MLP neurons of a small language model. Each row is named by its layer, matrix (gate and up: input weights) and neuron, and shows model dimensions 176-303. Each number is 128 + 24 x the weight over its row's rms, rounded and kept within 0 to 255. Numbers have three digits each. A neuron's up and down rows have the sign that makes its largest values positive.
A block is one neuron, or neurons of one layer that tend to fire together. After each block is what it responds to, as a language model described it from the Wikipedia text at the highest values.

L3.gate638:122106091132079111141097145115133144107111112143144077121104137130142139101083118076125126163116188130125143106113088104142100122089124143096096136144116155118059105124109166117109145131114159147142145127141136092162127163160134110155147065111167120077095145111095119142115145105118168204114133156161101110105107074098146136147162113101121086157139128123180116121113154092079094108111
L3.up638:101134128087132133156160097083155142088106133131093149103148173152125140164162114111155100114127108126180126146141108156145083113072133163193156169145138100163107165111174087115084162123095120157121151106118138149106162126185107133123129149139133073116168125168185139128108168130125131111154150142148117119108099148112142165176150111130138147099091114115129168143130092143090126139121
L3.gate1803:105132133165097133124183124123104164134151079143119099114099168142151137135104122133137139126100134110119109125070148117099154078101139094106134169153086112127136096109125147111113121116163131177172126119112103143121130115135107112151175129094116136057139144143174132128096162145115145184151135120165092154140177132163135099097146139088135134092085172065131135120153138168095170160107
L3.up1803:154154110117163181131102115120162158130124104154151096148120151076186099120138146114131119132147115137150069109148122148137110133133093157137130122138096149127101124076061141125119104132172134124104121103104120146122120134167079145143155083128130135112109124144107116089116129158116146126143139150106144116103163143185122128097075162098104148133111115131125089105103093134083098099117
L3.gate1877:097127144158139108104153101152123120130090056114141089133129135076129114099132157119092090130157148105152099142092124115108119109095131126129106164156096112085102133089144115098134133131131099164113128137129097144179116134141131160113108104163114110116131133153078155128118145102132137161128093151115089141143135138156156150167153116139128129092116130126119125122146149154091104106108
L3.up1877:127094095113117135117144127136136140069136109113095087103156135132120101105113143133099133143094103157154130194136139123142137098128117160153104149152112117115159141154104062105083096155086154152030127129112177107168084090079114077154134110120124114107129151109121120136121160162110158162149153134123093129159149088142133153171127107108143107154101075129132128178091097114110124112124
L3.gate3355:062139159094163137114159137089128121115109121113117149107139154114140167129110127108108083183142135130144099165131116113156121111151144149146136183139096155134149124061161097134111087161092128145150135140120097078125144168128141103164119121102100078111118111142100101138098121124142127127148120165129133130108078133159097156116150138156111141136135091128135138112123112119112120112110
L3.up3355:130144138100120162117122131130154159131155094119160104110123148099168135130172139106101065162127147109122123148128139145151158116118135096134153075121136140150080115115163126103147159139144139120154074122118107085153152181149109084139127120143144139098133132137128125141110101131107165124128138129136148140134106098144111135130136101138155132079147119116123151158076118089128110124067
Description: Empty table cells (a pipe or dash right after a pipe) and mid-word pieces after short prefixes, such as an-alog-ous, as-h-lar, an-ne-xation.

L5.gate1599:111127126082139126160118143134127081135121111134126114131140150158120139125129166107137137132121109129111121113111091141136110162140150110149166151206072158157104077151113145099088132154119126173085127067125121118109104180138113123149116136114108091120144133161117180156107125100107099143090108119096143151134094115157144093122130176101133106122147133176146103149119137150115150122153
L5.up1599:136096127166079095126164104105166145114107135104133123143138139128119118117122092114107143121134151162159091153119159098131102148106112158141108146109117111123124134113115102096118139098139164151145133154116188154127126140097160140170117101183130199103137119159114121140123161089116126086109134188165115143116119143110138123076122109130138102124102138149169134146121075117111139115128
Description: Pipe separators, blank cells and cell text in the last columns of wiki tables (Christie's, Images, |); weaker on sentence-final plural -s and words like not or because.

L5.gate1558:118107137115102126146129126134129094106124139137146124132114141124097104113093122136143108133114128144151088093151117130141156123122107128103146153146136114096153126141098122098158183128136117093152140096156117114137095128142152111149125118104133101126111104084121118128135168088118102176123121133108127103127137136139108158089143067142124147115109140146139080133098172143150137131094
L5.up1558:102095121156158193144114127159126108121118143148128126140127129150121086063134163152114124139157115124163128119111100146109081153136134145120125132105110102117155142137130099159137135138154188170148140114125128179093139072116118101138131121075160149110141158141150128105119109135132157148134144087084071135112156135125107142121113109133150140117145120127117105147121121127174119125173
Description: Word endings completing names of peoples, parties or movements, such as res-istance, Assyri-ans, Commun-ists, partis-ans, Republican-s.

L6.gate444:132147102144115144167135131091180157158118117107124103095121126158118159118106153106171125128124103098105158111135172157168073134117115147146100137144111118165158166111179115154102127126116137129126129148127153112122144092110136156102099117098164147178132099123129104140163096150111152122135097144095072102130159108064107128102109158112108119156146123126118124090105079107079081123114
L6.up444:122082135113111122147097132114152150122165111072112121126106171145131128105084116145113171115141136124092163132152138092161103118174134146105105110140114169120112085112098109115101121124122125154145132157095137121145118079126127151127166137128124131105104112093117165148133131186113133140102096160120112115139101117110183129123150124126134104113155112114136106162129133132156154108100
L6.gate1152:159112124108112134122067096128166168116166105134116111127160132120196121091116128125175175134156121135135138107083140117121103157159121116093133124180103136137144105115097078118091096111128146144153109137078116106103089079103127136117118119085121157153109107106127123157082137149149079139172102115100118143084138144122158102148141128159115150129133115092108104124092095104115116107148
L6.up1152:118114122154123191136115160141148173137176095065145090123131175120102121153130140150103171107129125144081119076135107127154146096102122112136079140191112086140138094106128116148081109106155142131104112111129106142121126156086150152096122115139136160120145115148136138102153108134105152093125137130115068113127145108112181088114129070136145117163098131146124124128112114137108143120145
L6.gate2415:137160139148117139166118171093132133129136082086112064094087122121098172131149190185105126143159128118145209142135169127103127143153110168140097120184116136093117121108137092137098123151129149123150114151120085179156199084139152165116151132145155139121151145096134128172120100132130119130154071125105087104113145121083192096117131136138101103158117136128120113145127184146134132120135
L6.up2415:123094129149144151154119114087155125073174142078157095155117124106155110101162141124148138130103101111124141128115138109153121123139099154118121132124123095115137091150132058127127120110135150112128166119100130128142146105146150124087131096118129183156146155142127116139109135133115102125143132134161051122152147141110122134130113150139115127103116166099125084115124137112126104102127
L6.gate3125:124118134142131128151070130120191127144157119107115073076168136124143160119110134126151153127109112087133136108097164122173126112123105114129097131160163134167140110139153133117109090130112114129128150155134134119156122118117124101126177160120091113124128102074153111110083122188119122154132115111083144110167113115115199102127118138121119133141159114130112155145084079106113071105131
L6.up3125:112096159117094160138084149122168159111113110072093096119132115110119163173141139138109145157128115106106126121133115117147121138129123154167105121205126144132155109091146067144103129140146152138156074120139126096132110137099120178130115161104110192150117107137125149170086127150146082140174106145130068132141113138129192108134130107131101126140102135123088089155106150119107139142158
Description: Pipe separators, line breaks and last cell values near row ends in numeric wiki tables (vote shares, match scores, standings); weaker on scattered prose punctuation like ( and ,.

L3.gate1119:125150160113144119126111142119121146091151106092165082148107135100160129119111116148121097124175127151195108127167126101117115168171104155170150116078143057117149138106123129132149110172114120092108121119141114139147123124093176081158124124152154100108134115141137106135117135126132162136110098104118101108103166134150146159094131118101102179143127115129120093126146098132117112159116
L3.up1119:140090150137099116127161158131177139139115131104105133135140139163116223132058142073119112130133132127115152160129101153130130110121143133108125119124115152139137122132107174145087141121106122084119105084156110113100142141123132121114125127116110121104136129166100144131130109138141092141135108116115132108139130120096130103152138125138164117112137132112115140121099161136081073141116
L3.gate1475:106142128103161123157111158115105167127118123138136162161129117113122135092168111142087121128129157170144118100137095096111114152093147137102108127152088085129131106108133145101118143164120131149099155157157134174134160133105153137145137116131127132106113078147137094139134158131144090123118087142126094119109125132115110114100127128140081163111125156095107118112119123104125112097097
L3.up1475:156132098117149154111099089176123149118144159130145123118106143168117115165116119107126098121118149078093155077141119139085145124102141136131144124102162113169109109115149083152125141183131136148146120119135129135125151109128122111091127123170090139103128148143116121128097110168104133118122128112175106109098144120141127114172136111120118127117158128129124142148094082135126160128128
L3.gate1723:143136131138113118131130129106133158138126107144159129144104142142075150146155138125128107143132175155102135169141101109096087085151125161127147121115126121078155125088145107110111121173109078131166118199121117105160139118156136109130156067138164096127187148165130121143148105145126132122129104115125134148071094121132092124115104148122081114099150100117129069127147145099173109146137
L3.up1723:105135131164119132149163152124103105145091130155123123120130127132101091134128145129151096145120133115098089154135091157146120176136104146121106105144083126165169126133121096149097140185094131119097129154169144128141154113103137116120118129124140115076133121085140137113123121154143117110130115102099123110162119163123126146109124121155149160124144111114129097106116107138127121143124
L3.gate3286:110135112121125122149139127109128129130154153099104135130134111122108132149164114140125135205106137123134134129130105109151136154121118145111137114134067079114110133165165115145111127157096107144123143138116103129120117117117168108161138088123134142128070092122183153103122168133136131112109139109127139105122123149144134089144144132139099111146147112150100102118155110148111096144086
L3.up3286:116136130182088100118132160164127120148109139151153111069151150136101121142126136095151102130112103128133115143099102090152125134145117118164105161127131143095134143091152104146127130125164096092146087150144125130124164143125136101128175119097107104078136113111126100140077113100114114140087111113146154126089125118149163118165110100160088144129167127141115155171102132146092124133109
Description: Final suffix pieces such as -ist, -al, -ical, -ive completing a split word, strongest for political ideologies (social-ist, liber-al, Libert-arian), also cell-ist, class-ical.